config = dict(
    n_layer=14,
    d_model=320,
    n_head=10,
    n_kv_head=10,
    head_dim=32,
    d_mlp=832,
    vocab_size=2054,
    activation='swiglu',
    norm='rmsnorm',
    norm_place='pre',
    norm_eps=1e-05,
    positions='rope',
    rope_base=10000.0,
    rope_fraction=1.0,
    qk_norm=False,
    attn_scale=0.177,
    bias='none',
    tie_embeddings=False,
    parallel_block=True,
    init='normal',
    init_std_qkv=0.0342,
    init_std_o=0.0,
    init_std_up=0.0342,
    init_std_down=0.0,
    optimizer='muon_variant',
    lr=0.00153,
    lr_mult_down=3.0,
    beta1=0.95,
    lr_head=0.00843,
    warmup_steps=200,
    schedule='wsd',
    decay_fraction=0.263,
    decay_shape='linear',
    final_lr_fraction=0.0,
    batch_tokens=[65536, 131072, 262144],
    seq_len=1024,
    doc_mask=True,
    train_tokens=664800000,
    steps=4860,
    dataset='wikipedia_en',
)
MLP neurons of a small language model. Each row is named by its layer, matrix (gate and up: input weights) and neuron, and shows model dimensions 48-303. Each number is 500 + 40 x the weight over its row's rms, rounded and kept within 0 to 999. Numbers have three digits each. A neuron's up and down rows have the sign that makes its largest values positive.
After each neuron's rows, "fires after" lists the tokens most often just before its 100 highest values on Wikipedia text that the model never trained on; "fires on" lists the tokens most often at its 100 highest values on Wikipedia text that the model never trained on. A number after a token or word is its count.

L2.gate603:556475454439472505515510502445510488513469524537491482468479460523483512485504470552498563445449492433540475516562552581491463536473529394512486503500474477472518534475567463538444589550469584468466509478534483508519452465532500606493463547511454475524458475421582487456516428522564475489525480489442495458537561514530529502519513448479530470594465472515521498430452521513558439524520497488526467488521457454468466462502530507520485474420404495565469504471513433478399494517439522497472477520460498502532551500478544520542584500514520541548512470483469594465469457524437501475495490423531520482545479543579508542537469551497503506590584554501538462495540502546547426509490510513461526450501488559491551462505527416463512510541517575494536535484435505500448444549432493
L2.up603:523464521547482510575476575484491446573497487518572499488477473509438542552430428509495497475509624441566528482498498527522447486512522494484532472519499543478455433502528546385454515525532551511444428480463547494516449496468461528464513530477431517443599520508533473449529420487544557520516499499525509493498497515488538567531517506464476508462483513457519511499509480558608513496482496541503545484522507568507494476467503449503462566417423472531518522545479448559480474482515488508522490491571517466517537480505501488498488522534452512443521442616560475377513459500499491452430451447521496494496428528504541467502504526520521418546562524546550499494498444465506433528515451539456495506475569534482491530496572480528424502468476535465535500465469455420450459528494426
fires after: " M" 24, "idd" 9, "ig" 8, "ag" 8, " m" 7, "ir" 5
fires on: "r" 21, "et" 16, "and" 11, "le" 9, "az" 7, "ill" 7

L2.gate111:521523462524509545433492518553525437491490472562484504422474423411534499566455472448528502407486454466459485527486589454491524494501547525537537481458418505490510544561553514516473504497475450518491477442438532438496526550470476459432469483556441423470476495514508570539517445497484513494514467486452495543480545451440549487524548452502471448483578508490462552522417518510470517503482518494506478515464440532462507504529529505505529503492583498566506523526467508522540484504474396498455426519466500487496466529491506434478487497571503502445522569458503596509569529459522506488426455519547458547456492536508559536476519454526479551445517481451489447501420501467550561445486479555483506571446499493503501503457535457475475537508549518494514422517440576419456505511516481
L2.up111:495459432481483521540457525541464468543569471548502551481435530554483522423448454463542460485518573491533486524528459515484472477443480503478476489462477543449480478567519551477479534499547469458540500476479407493476565522451505533505524529559505450490534539510455488460596492531416467504494472454550491471452474478493596485482584505550478449436477582502535545476409517481503469476499545455469481506535460544496476456544492449426571546494510541522512539448507526453511540568481522528478525467506605526491471484424499582458505513456520481516476544514549524483488548556515506463563535461473480569495466545486511526438519475541449468409521455539483440482461504463482472452485467520525508513544512497511523449549485470457496519508542468553540454480516465535506415573482453
fires after: " s" 27, "ud" 13, "ug" 6, " J" 5, " S" 5
fires on: "ge" 17, "g" 14, "es" 12, "ound" 11, "ter" 10, "n" 7

L5.gate107:497485470529529481529462475456492440485477489502463529522481536422455493521516524508488459495513521476521460571527573522508514535494521529501492521498463512493490594449543500507452546460581444477462517467533497481511562559549431479464498464535538463438544563467458485526490546460503512508447438458502479556449413482478510490514520466541470446546509499539536420495519425453441473529483398469583437529495492560567459483559502485470418486419428508469437579470422491535535491471561449492502458481571513552549514489518520511568510400445556506573548501517535480478457601462375461528481522472472515509472514466527496536518454511509484496491501479547567493538542456440539533589477518501558449437506457519573437474460509514492475576482480530518540454530512534475540496495540557
L5.up107:531493505449454454507457518475551510532544483509415513510445529460534522455472465467456511467459483466497457464532477503507561526598543512445486463508461467479488525519531462486487556486471522453493512600503462487474454514514399576419515460476535476453506544543465461582476527469505566466543440511542499425559492526467500439479500534492459462501532452538496397502472485477520511519420524464433518483514529475450564552486512432476519515555502459458520517375467513518520492439486499547460506550508462450463432551535554524552584498467465546458482507508538461479519501478474560440449547552519485561495477486528470550496510528504464558463503534451502476540577439458564549556500530553557527498500527508581507491513519470538507545527446440495440442532429504508495503520483491
fires after: " d" 27, "d" 9, "ic" 6, "v" 6, " D" 5
fires on: "ate" 27, "ail" 8, "ap" 7, "ue" 7, "ated" 6

L2.gate413:530508522486430512512524592485551484557529542498551511564434484496508557522481443492572466522471426535493539471479435543501440472527531459511511513506481475375487514428523591496480495480513453484558382473532478544547485483468518532483519539484422528448507499475508500473537477585462519559398585570463495471499548409512431496469536540570538482547458508447533485559525451488475539485588478484494513482564565444478553539500430539490484509488512526480525466456503416506479517529558410547478451492484466449460539486576539535501477535479505527503478454498509434471471515514540540457433478523535473537453503476506500515521597550511484472496528521470452546438521526490510478511495538447495520512490528496470486556489515536552473520433494553479537564497511463534504500568428506
L2.up413:537471489583409506497576580420543486509574536487484538471451522537569527503532453445562464493539532498517574483583488500503472552566595469484410588463525432393504469554450533448427491458458518520470478471472435537494457451427513501548425527574456484511578508411533469427508504492547574466530540542476509462534520527538580515539472518467487451473498509446506486517475492503539503514444532530479519508476490591470562467457528445540494510490509489567475477517474483458542538523468443499523468464473509482518438471508519538562510581458452504477500520472549518456479453540570539464528522451556477444479533551478571482494515513557502489505514495461504536559419453473477527530454445495561499547487562459524502515513536451481504519498516532476478480484526465466495518530497568
fires after: " M" 28, "ag" 10, "em" 10, "idd" 9, "m" 7
fires on: "ill" 28, "n" 13, "le" 10, "unicip" 9, "or" 8, "t" 4

L4.gate7:542443470475480518493491558481546536587472441513501548583511503468529433437487504538456581515470508515478558528506447545476573467531489540493510551526439522453543488497497413516424519480429477502495489435472530565481481505453501503559390472602523529443530482449519486530559490451518518539525533517483432537540522485501477494509432526437542570529522424486491533498504482483470464475503524450472586534489495497526493521579497528481431574548491526541483471475458478519491531467515485460477419485503466543462495481506483459578520518455410495529543534535482472476516469499450390526450436488432555436493467558516519528599485565549472433522502490437553454570488463575579493535452590535518468486469498463469460460493498485491492474531433419448451500508474514527547509501477468
L4.up7:558450516497460564487468500522485522537542475532559522485484551519406563543411498531391470485476479432488546512537509517454546567510460507486476569530504478531532571571530431510492495418450534479550464488485506461515531493494454600475502493573575455450483493520492588557551487478507528456483518494451502506456502520502511475506430537493463577513488447479383499519506505519502478509509533510498530439480432473496513502487515484498471424610520503488546552473522504464566539546484490489484564503488496518502503462562524459491464512433428540530513537465512481462482408502441507571487442440497478470513485517531573529482475483551442497522548400512509501588539524455528548459487535470487525518465511525498510567551558505455514548495507460511533540473468449497536523533549452
fires after: " " 32, " |" 17, "|" 15
fires on: " —" 31, "?" 17, "1" 17, "ry" 4

L4.gate444:478421490571464523527468538523509494496512465445459513533413436497484468450543422499543482540535544470563506504521542528493453511542527427524476529471566465490552481465478517488492530450509582451398524540549505489503498522507505474506557485564479461499480500486493495526495519442555526517492464466493456453469459510488541479507481517466478442476460520508535437509562476530485427534520521468527525564582560558496498452478545459502495531513478513484443522490504426538524454518521503568482422466528512546445518551507512505572486529449513535472516511572450581526486487398545471560490395467536477487428517525509472535511442456465515560456443488485523460535472440544471490576441482487516543492480492484526557539495541462439559503502516501430439470481476592472487481617526528
L4.up444:484513506522464531464495531440404462486518507505458572500403584465523460502499559507537590548488517392549518426477438584518499473513505459443513506508545519476487480528540491529410509432565482482470453518612474470473504487443556489501513507516440454447455477548481558536538530434526529485516533483461551510404518514512443481505479469609465538450465500542574541519475532441531484517525486561541496519531500539457491582485499439406480516542453463558520507537497506524461513530511503554512461515468515450436496470487493487541567480424468479421559484542465465517528472490453488495567515474523522467463517544435417465513512451468435500483489458509490530514549523459533516473479498507511480506487473529430475498484427473502515515535491474461500499398479462481491458592443505
fires after: " " 52, " (" 18, " S" 5, " The" 4
fires on: "17" 19, "18" 16, "16" 14, "15" 8, "14" 7, "re" 7

L2.gate258:531512558517476509490472442416481545460523523500546534522497501456482440489494497503500522447481498523507588495543417524462492437396443481490549449465510530575524537479542517502523486559472509453496490486462523505505485547499460479478516503592440457527512493523558480480475538495499519488492526543482488511553532530473552442432513560603472520512471482545510505575495460502543458491510579477560490561491470512500487492533480494494467505517550465401474488513490499588512443510495508495501470513527516503507483517526544442467522422531510490462506543545544588456510536465536493432509569454491551547487475538490407528512520458523472432431519541592466456543583437539517518510435378505492505488540491549481449541446488469506434491497484401466521441490462423427477484622547475
L2.up258:501565562415539521477494450528486536429467470430467520491531514495548503491475498548498519503446430575461492479473446536543438460473543511480557467487573549540546466463587471497550442485526521516509506498476544542484565578532466567557592477517453524449434464574504451493507524488491532523571518476519570490557524479470409453474495570540488503559505490477519571560502440507522487491543506516546495493482457508498432471541558474510462472493548522509418541474508475477518476513449510522540493517566577528420479432557470476468594540560402476446558558594543483448460541449509466520565530493453547545437540522464499527543518469461479475517492473508531545526482458531531498489479430520516490551481510477490503515516441405564475502511497529507510470463557454466510500506555595
fires after: " W" 22, " w" 21, "W" 12
fires on: "o" 17, "ong" 12, "ol" 11, "ro" 5, "ar" 5

L2.gate351:482517586480551482489471566511446536477385441501457512464478581571559439511489501521503468556440518468499457533459484479476504514499549548486561553543551517459475489526499464425511485466548522404543424516467492480509534553447494548469478507489484502427486522504498486499524473533544503559568484552522471456606503502472436453484510454578484517460456544482484486595523459495478470493588432496515507477434506499522581526500448507503510538514501459487493542509511430555525521528534496548478478407490521531499502506561538507573462461555526466437454470507540521544520481474464552469474568495497487560453525539482494498544468498507567529503486504567462506512583571411485543432464448481484523519465480550507452593448484508463468521426503496482463482550431546506568419526516475
L2.up351:481481492498485489520514488539449502525411465473556438550479593521538538497464447524535502584510487544457456477431528519619477494512529553543497535517456557564478463511523535515517484478478585488553469470489510516510511508446491523542524547563456519567536554494498499473488459557453477558554536501527494444523481533472489482491519567478520502521537489513478443426548468514607542452562435548508455536493431521521458506511532477531547441481583511513483535510450448497470517525462488449471488501517421394440544518505467535444500480553510486449509489479450463498454512463525500494486538473508527536532523570466570484429464434515579554506486592542521558581525430485515426470549521479461477550526500546518531530430447506542496442503487480535496520532448550537477473451513528
fires after: " W" 29, " w" 8, "W" 8, " wh" 7, "ail" 4, "em" 4
fires on: "y" 16, "ol" 14, ";" 12, "or" 10, "ite" 9

L4.gate159:451521476493552458484474474546542517429482515387463450455539569447525510583508478505537528468476504511448486508512504457520474484565450507497447495481464474487487438559621535576456574483482479486503499458526494475496542502477501507547504541546514506462531476566529499498489537525425479396539560524567556514535471528507431528496476502546472384517444545514550513575586536463442550457527489518522453501510463518514502506510462565527501472555497453439449582483516478519536563464518534487513488470484537545490545496620500454489542475404484553526503518482524509480437571546550546518544527392572446517474480455490431546552480547478481494554458420481469492436490508471498469455474545475505547580481491552413487500518484479521500507515491481468484475548538459499514594480520496
L4.up159:563419579453468459476429450608557478416506516503510498478547597491503497580421448540496541492519503454485450467554491486460439512545457500408436508447426519489489541527562510600544483523500521481560524502480551512492492515494506482494475577492443530530535464504477549488459492574458432513412469495535532467460475429529526489505458405523511430505526535535505492490503488423481486437528509477599399495506530448487550510527454458528528477481538479536514526525492529468563549553483472529505529450458565493450611576472466493491471461525493523483526498538494510511505498560519486566581449489502452451547595469487435545476475494531474545546472452468510451520481526417504435472485546448472462420418438549492425452454500540485514551467464469430506521516500430492456488473507544
fires after: "E" 12, "A" 11, " E" 9, "e" 8, "ó" 7, "-A" 6
fires on: "r" 19, "l" 14, "n" 10, "R" 8, "N" 8, "q" 6

L7.gate186:444470481489522504494459551549472534533534469476469536479546534564502470473481496522452532509491372504527551443546514515440490457516537507552546444492559475495522515491461603458494452474591497540486524519458524463512536500500540475511358459517495428437511446439456503487496494486450477495516448463561516516478439525529485478455597549514480507544478538496408413461475511482421467491494491487468486492490500449588461492591507542491605489484445555519496465514508469548476461461522486492506508466523523499529449531463554519479551455519521453527489436458497521490484497456472461518520604511488514517517459572425483562478566523520475454524527476501497468488448487431456551486538522490532477531552521495543466498519456430519442493545500531485489504493476553439452539430479575
L7.up186:434524560508548562518438484502503550500463539487549506415587508506471473488511528426508554431482494503446508463545484560481524554486503480492512527449423469510436442458517469517534522531535535541469509508457529484472529455475395522506485518538440459478503490454538518461522516498566569488487507484499569455539513527522491486608505492459543522502603555509440456398559590457508523476465495515521589489400516480467480503525526390528481479542491435500439497482492459519501508494564571499527520472434523592438544493424541445481495505468405492493537523433519501492499539530526510530502575524521560488539505486488508556515492490545523478516600557460496483471457454519449597535515457506544478523452509523475468494501493554517412506509478501519489455498542445464428540421468469
fires after: "ul" 24, " g" 7, "5" 6, "4" 6, "re" 6, "ri" 5
fires on: "f" 23, "00" 16, "0" 10, "rew" 7, "qu" 6

L4.gate96:481410483501533547464486510458499524511554515438537531465514546459524448482592535563470460522554551406500450508472553508585532500527562479562520481568490563571559420552458491471531465551406517523475509448521495545530502559529480556496475479506528510530532498521482532510545503459470467479425477522480438517523502596399442493561397480466458570511489515466525443473448529497492475485496548433546482546454448523498486451506413568547471508558454469487467497449454481544475524539411520486512490478483449476487453437468512527514580578420454485487519523517493503540483493492389525539507543492514478544470558516514550524510448511530498485558547506530524437435501501476514505431480526468493440476476502555504565366481497520541489477461460464479431466508505475549500505551491469
L4.up96:478537511518455566484461552560576496481532499542512478461524539522605540513516532467500487450497556425540496503431491488527471549567536474510508480534503439475511452536440509482500458524544548483513466461466484467506523468480534483425518472501492525579517536533491507491532558459481495443455484547515495519469486506458603510468400429494476505488493542522462500467511489530479430484565536523471508521473516511517409500509430513521597489492462481469506462498435488519517508478387623491445494445582493458471439446496500460458494509524465538561481480456498445508549513461511513469488496553541496532486536474482483504586508601524513409508578503560503481492469507471472456438573489479528581535497524515476497500558441537521611459382467527511482460524593439532533519444471501
fires after: " L" 25, " J" 11, " p" 8, "L" 5, "I" 5, " G" 4
fires on: "in" 36, "s" 27, "i" 14, "ian" 8, "ia" 7, "ing" 5

L4.gate499:508519496525461552541402587510410506510540534466501464482519560481545527514461481494484490503494538421493524526538451483523462571545530531505473504483548544434492458470485467478519529477513522439456487523460489508573541585371435449482593514494488380484496437543545501483526498513512608517498468480548453491472536544455518471441521477510453481421529498509499443500527583550517468542491531525490514505475510459503502430444506482469480471563434497481534489526481521501484493468463530559491421505545572485441428504525544468475443530466429504441468465498523477481500540455537479475494448411485571499534549494496572545528518532561517492440522488501565501558524499504466431541506471466479524496537498491509511515478485450559468520429455509535553548518509524520452487508445477
L4.up499:507406475475409472453502463492537480498552523515515522509453478506473470493479514472487491418534490525490499471477547500561508532524504542494485556456473577525499540487417524516456453523471508550535505522478513479487506515591526488474438507491517518451531478520509522496502512517558477442544497547530495595459517479497565493489475514496441503507498465516553536441532487478512472439464505505489479569517499482501475472562480455509436569513417468541524501446518498510517419492566562530516492486486456458471505525462512496495466460554515445401499511444500409506517461537484503524488494532492493549468541489486395520578543460522447519476460504587489430403394535461540494511525561547532498449452497496444544447496525495488480436526560497504448560410498379504502483567499494
fires after: " m" 13, " K" 12, " M" 10, " ph" 10, "M" 9, "em" 8
fires on: "or" 29, "il" 16, "e" 9, "in" 8, "art" 5, "ic" 5

L3.gate527:558510524513465508504515495508477444526572464407472464478569538569540515512513445468534578491489501503512487526569508518505484442475481517470413481441431519506384526467500462486498537472454536455531440464455469561498514454558471508554451441508593467483532469411505508505511548464530490490565531474505473496505509546452463463495422498449449521464503493453460446474538486490525462522489455528576547482522431560428449499463576387502432495609524513582516535501508544492472442518570517501468500521442453474526460462516499536517523516455477530517479468582572434556485571448547449521472444485505483447486523554560517503451541466515434443507467444533514458526469495583510444524431478528460436506495458455453510462470484472537428488566489582475526491466505539413552530510524563
L3.up527:516462537499493509511429487510525490515488517543463499544504464466394510416486492508492480459495482487509487492516471543524493628565525454547489540464536498498506576502523507555448481538495514573482521564450494461532473473433454459495547496480587480488524498444508455429454469528502507498441491452484462497433554506473476447497472477474516500476498484469497549576559510440519517484429459463487545559525445419443431446522552561535531520515490472459426461475489508530524506530550570501466530522456530576496439474487530544527471476468499501464537539517496517455525428505514558461469499558598538497442534501476455527520559496470492467516448449549477574477516569451508543558515520571518473458444493496468471488498396512476529539408471485465528569463465455488538472545537541
fires after: "u" 16, " M" 14, "M" 9, " m" 9, "ag" 5, "a" 5
fires on: "o" 14, "art" 11, "ah" 8, "ch" 7, "ich" 6, "old" 6

L5.gate247:495462460494486570511495518520520370514466511548457473496514490464555530495554459427488496486525536437538479431560511462563457460483554600454508515474512448565505527534547554434505495461466512495531416491467492579511457508454497423440471442568563510508454551486570486463528518502532502475532566550434554473512496554452523451543521523522457557563494461490541491545503526474503582515475559434507527495517440518596427421508597482513495529504434477555478469583435491505477460501457421526479518479588418474471494473473539494626568546465516551471510484522532483539489544470472447449504480510476506486476533479461538519515523517524486479498514513453549463485521514549537459536516566423528481527430523503547504437461484544502489445494527486445515509496541572454452499495486428
L5.up247:522493533477449467430556504527517452468474463462452478494517499521482502546525514488503472553491489485532509457504456460552477504509447545479539476515535500483503496497473503517460473521533505478478473433438491539553483526487515496510524524438445509542524531419537484487523525481496511601527579575513523517573469473524491474444474514433473507480530474431492469530480503494505560492612493463563430477457541470528488495524470472426538618516449393441577491484453476484485477526499526464544422576469541504511499448514563443516441549485488529593468493503568501524464530559482505443473491511519558528593562462555480459533534494515531499466527450530511487542493497506606429510467555550576465507476440503514495511443469494476479436460465560536520487596439457437500458507551547
fires after: " p" 12, " L" 11, " St" 10, " j" 9, " ph" 8, " st" 8
fires on: "and" 24, "ing" 18, "ob" 13, "ase" 9, "ic" 9, "s" 7

L2.gate187:538499522524425490484484488511524494479434537602530467474520486537492547545537520492520516504473461527459557495469515550482554502554446473437470525523418531484467515475471525591530480460496468472519444542498582456469468546431576447491472469534517452514531479512548482518520556527515509518532454504552526441544499434440480524553500426411500522451586521557438475482431559508541497501577490464516507485500545503462577431530477553478558517534472515495488519554499589485467534494503530488533479548522513513464492567503583513445480421525509435422499504443496501474552485508448494556600451540429472491499523498506523518557451516575470523502524480494509538543497497586489531478523476491484530536432533466491494441458573512543543522585507487487573438497465517471509582459478558
L2.up187:437497475472556472472504489530470552499408449492503479530543528526527467497510528525565482526538495477475516521566455516490588509501564504511530550497423466462478447533423472477503495513524497561492437460499584516489450544504518521515446493500477464527586461538487485547481509543471522501478492522567532412507463529524518475559527458441485512478462492526510528452394552465504523429560483493556540513482566532564510569520488558473533448483539595452558462563483568570507546503471466496440492516484508518444554503472515529507522481517470529519525518465536442576463527533444538467470491502502406415509431517498565498514491518520562485575549517511432492465606502537495500484441522516491522547497543464536501509436492477537476502477464501513541502503485524469490532453484546
fires after: " C" 38, " c" 18, "am" 4, "an" 4, "ree" 4
fires on: "are" 13, "am" 11, "ad" 9, "ub" 6, "z" 6, "es" 5

L3.gate347:521502533457493487532598554479506461538479456458492526508480479543469452506481529536529476445456399498441531557451468535497575550535472510502543442473507519492555457509502479456465464519514475569478438519510448529523484565501501526561518475548539541485445510455503443512525514520498524436442465507516536462479548434528571566548503559618481537545508431469530492548438475515450540550539469507468428555506515516489534499619506458443560593516522536502549434564552548543475509518619498487501521472506548524418544472507465529502444527490490503471506537511509503468491481516501489475528479525504495517522457503503469446477583579510446520464478479484419446508468567490441594494516430497517451496494518488559542513535495456485493503538503516539497602516524458454571421521484490
L3.up347:471544494534516505535449509499485442527550481552564487461537439532491519446506453472461538537481442501444566547571519607567566525474455480539513487503464437508452465586490556521529514571500503484534546549508483441430486491517429482459468479562538554519483406510506502544478464443530473459488485460483472427440508542515457434545518546558462479495502468517419545478562468523523503449402499502535486498535486471491464469515513496471476467422435532601540440470538481476491495469569492471496527533511488477563588504469474505581466446524499594565513519507554488537473501534473508521445498458559467487475500522543505484521460475544520473541525526503513443574471498466524503431482521503543529529555456501461474455519507544532525466522541513556482575466475503551572515500508452
fires after: " f" 27, " F" 15, "riend" 10, "ail" 7, "il" 6, " n" 4
fires on: "il" 24, "ed" 22, "ing" 11, "ly" 7, "s" 5

L2.gate800:485524484483570520563533508529476506563504533460445507568539560513473461466478455590558510516528485492511538529509493475563512398481529409504570557485457524453449494490522519492497621514494499476542495401468470550529438533488510460494457520487504479500448513482498496476521458539503538521492540545469468475433468535441454478527513505493522535586478539420452489515498455450534487517474519409512489552558479515488496515556498490541443470467465520507515507506504427571446477441501471485590495448500482520444501370529430498526534642501521555520476540522537485484426464459444459492462522468531561457428446574522537526456568472501539438543532486483506575474433505500467507526452501534472532503518493462509473480597531442543585438483502560525557500493526477444516481487545463
L2.up800:530469479499528482540520474512568518531541480519457505536486473509540477590497474504563549576493569453581520455479488494467506453484488513402585476492455583456451439554526530570527518492516492492546557403491485498523514498533546510513509515483521473433459469500508438541464505439496512531452464486450477498457546451493492515485467404457468513522554520520515457502558459472543501538507573426578498439550447477501467544455497504481526516473455482514599472423464514523524507497517555492614460484499477537469420426545478506522520541525484507538515446474509591427486505408460495498518437523533499481467415504546517491516505483498493423508540540489475576450515450539460456499496543526513567443463419531430495422459455512501547497505536518452504492428552501453499481513492502
fires after: " m" 31, " d" 11, "ag" 9, "ig" 5, " M" 4, "ult" 4
fires on: "ine" 15, "am" 15, "ut" 11, "n" 9, "ass" 7

L9.gate55:473537494480530510506444469527528498490439500489493502468503507552424446496574479501546477477427499476546558519511486453418473558505470531461601512499478526479487460490407505554440502493583393459508541492512511477384495514488436538434450507502531417526496448521514539515534491419472488401399504509513487540482566569516477477438546510456443472542541533457472528527507507522464477470511568464524420482518486474488509489548523516459510418504487526462472491464569524544503454437481511473487497532501444465532542536541544615438510532490478438486466543536508466503414571487504486510418543564489506487507407482460528471451437547534476517509514472575454515472533485478472475534554544432470447457541599494473431570502476516506474536481537522544527441445464511570528465505462449
L9.up55:545535471509503423495599542462510501529501488469448529530406473530421552526521481561491474459498536446537508484494468578542469495526496500442604536511502466461485521519510443472467489540486546525413488459517533478467464501453495516508443501513517472480454510541504523480457546446472484528500528511531471500471487461464460530480518502545509508549485514528524525493524494483480560561486432576460455551536470522535510450534588586459474512503514458438466579433502532513488565485524560501494437531510464515481577593533450504462515548452511572495443498510484586522565390395497551545533464554575505495509536517527496503506430495478489492465502491529484497630557487506498449438504522513456519528565524487527433435503562504547451498432452401537552490492464495488535564561470523
fires after: " E" 24, "y" 12, "ac" 11, " C" 11, " " 7, " sy" 5
fires on: "c" 25, "ec" 15, "m" 9, "ep" 5

L3.gate391:489497505519496421493464556542515485452500573570554496446567461493444520578634446525477473510485433583501519505452500482468453515455519490457435489547437551482473474557481496492493484516476477496462504555589527444421484469404546421512545494415492531447501483509512480506516583538471537487504461485503536524480539522460421453543486467482520503491543490539543507404498498481554454438571455483494575491462563467489531472509446543495478556473488489503489464544597539497467559484523586491498528472502513494501558550522534497481474449614519534465518479560460522493585472499514554527506434533520504516469462439489515463524445453492428478503568523472544472505535503504465536450556579531556464522522504470460495500447499554492549511457515515480520468513505522529543543443482524
L3.up391:541527519519495495547511500509486457554521549610520452550498507616484486471550486506499528447516525608513477466552499495503475508531483457497500538507418523531525455515506519458469590496467529484505446471518444483548414464465472515444522516515545473472570458520414490490506477471539574434423465525498503439505469489511523441468452490454483482479486492470484496507453462466538486547597525449522484514499510491519457543431501532525510516473502499480498436562562435513487536470529475528465588511490507431571510530486480496469475536613501546522450481543540524475537495468404511540537490466543458555501470515391509502534457567560445497499613448476532501479547534495466471475530511489524462486429519424474514504558516514503502450482569492524577463486496521511503517511432493
fires after: " C" 30, " c" 16, " U" 13, "ree" 7
fires on: "z" 18, "s" 13, "k" 12, "ards" 8, "ov" 7, "ra" 6

L2.gate507:499454528539552498483430502493444575447519458560480493440533536511510519495490480553546435489447458495583546547512533479479514510467465562541541550529521506530492490533471533433467490456498468464565514489455537554474508509513554515517424481487450525469528495516511426513513570558526502474529525471514436559515509564462530485453520423476436501460569483517442478527548522577469525495533499496487512476526465424492505469572436495519559478462509513529496527550511433456558486484505523449509517442497501569528550570482494483502462480577470505485495519539483468540527521466511512471468504425571426524509571432437457486507463471504462481491543595470545532515429439448491546539438502467514538482496488545432524519445510571503432452543537510522444544534470393553448466503487509
L2.up507:481508560542563516461501493502560502422513550446469553452531473446460487558489548545515501470477465490465428486452534509457575490534550496490456523498510524491475480446535414507511474526489532464426502424532502510509550413547452428485544538469464540543493550477552451484457580498454508483503497466499529512558502485510455450549494558593487523505467424495471500485478490482437530510557452524512465563487496613504456452594481457541503452449541532455456497526488377514454458513524541507529542503482520553496518474480456452544608559528571500477562482514495494489452518519503572487516594465480477566501478533520491490496455427495579445458464576478539553506536549513387505462487456557524539560547426560491502502491546509541520480537441443488525491513476474494517442496518559
fires after: " W" 19, " w" 14, " P" 13, " p" 10, "P" 6, "W" 6
fires on: "ol" 15, "ar" 13, "ac" 13, "in" 11, "s" 7, "ild" 7

L2.gate724:484536599521486498518475600477498569504491469546471527485459424525494542507454396547510455519509477564494563559469484463482516480488424460467487464458536503505530538566531447553496538488500569509441501496551510525510452474475483473461502564540493472410625445536445454479526479431520492518490465523534449477490478517415528471527520504542537506495469571478559490548561514511426518484545587443486524463416498442524481468536490455487589531447533543481460570500521538452497498471420496526459517513487405541482509498476482444488525458484459488524501476533562491503460543501511496521509486459526504458500483509485510556493457473499466571491432521513505473508405432492476535523499427574458564547525423474584498454406564542501512576536541515562495504446475492455537513495504486
L2.up724:483498506525491466479518601427507526480475487532500632480530484469430417509522516554546539505402479412567517533488517497529502449542542522484484456511443478473547512584539491502494452459546543483454525497505499502379538571482563516509531456553501509511519539477524493454566567433441466433471493468491512491451514446495547486533527468498513435522540477506483492503431530527486459551441581452493526492525447439505550530522471479475506513532552443502577522471506574532511544509487502514461477521455576492579570537533559450548551502490455536475484485537507497537507457402520525473459505503465499520522473530477482485491443487511509466485537524543444431484523541536494588452494424542532588512452565438504515479502474517511469493416545550451492505490498482497535488520491487
fires after: " S" 17, "S" 12, " C" 12, "ess" 6, "er" 6
fires on: "ree" 13, "g" 10, "ge" 10, "ham" 9, "n" 7, "is" 6

L2.gate81:535495452487463482447418469489529546438539501488513470564548561501475516495486416567542386522604476508490501539468484492479484515555523486453529497454470534490522542531532451525491541519511559460528536488519515492528433495512525495528531507565477498510521457519433485516514507461462497580479503447486535507512504580436543434473504533490516477555445551489538506462507452524463493438535464545585511559516458490480505479512440491522482460394496536492401507443526478502492543459497534408540563467429478474517525447558491498523574543502516562535473466620524401469545513490492485486503515461501484552445563519473463568429478510452556504490533517441491464513485457527548503473541515518444541545552487585496482488426466544504501553505471501547504446525454470543448498523522496
L2.up81:480491420550537521504513508506567530504542481566467529483442477520567432491478468526539460488526495446495437522452522492554514526571572445525503426524473481419601537501481458446459498495581483490401584489499479490460514443491498497572558532505523487531477485461495494502463451546459493521520467481498522499526465411442488451550488468512495459428473437475537490473489416426463494460477493476574427544474497518430556543449459560537551534462466485443499457506514490581482525560461486490514526429478507517499511491462481448487582448529524480559484519506463569567515497485403487577507419474458494486471553515562521563485511483494546493473444436486487481515506464480505468530468559485482456502535567532501402483423537517570479536551523507517503503432448513558480493530478535
fires after: " E" 29, "E" 16, "A" 12, " e" 8, "ar" 5, "-A" 5
fires on: "r" 21, "c" 14, "ight" 10, "ar" 8, "ly" 8, "av" 6

L5.gate174:441405464527402522488452520528505511510464482434516581454475482440582480452491509548518486549480519467499553433508444489508554480418579556503451501514492462508519479567562450505475530484510520468574488519564462550521468463543446541556545534429453442535452464540544517551544471531485533500499496428511541510453472590476488504481517464566584465507432469516605504444580512485484562555496458564580471498451456458489476497461464443511488497513450464418464441522522482497454478546412494491433377464435498496444497488516544466441467557476381526466453505507495478461519540466495500460516542448532520472506571535470557475518455511509507478561485553498518509482528465457450486502477476485525486467536534455526516516491490482536463504464487504443472496560549478493507584467496511
L5.up174:591500482567488537448484505452478537546492455513497550484516476406521481530468530432512467464524461464493536541470569448525455558383457482426506621474435485503498490512486434476507511493465502493487439459506512552492481490531470476473499458519527465469554495557507584508550512515573534473491565470436514502487521508454522526606482486534508529437540450405515474522475518439538455562496495439456464545437555507464532451484518493503577508526448521550472457527415478452457479477456463514498406501407429526519456497530474573443521494460517365517534489585453504492482528476380497553498506549523523513563419486435544458490505484548520530450488483546529523505489535450528538496542540502491539527468560521506520506551492481461593524471480522489518549535588535514507489567495480
fires after: " S" 23, "S" 15, " Sh" 9, "ines" 9, " se" 6, " s" 6
fires on: "e" 24, "ut" 10, "oot" 6, "S" 5, "a" 5, "ay" 5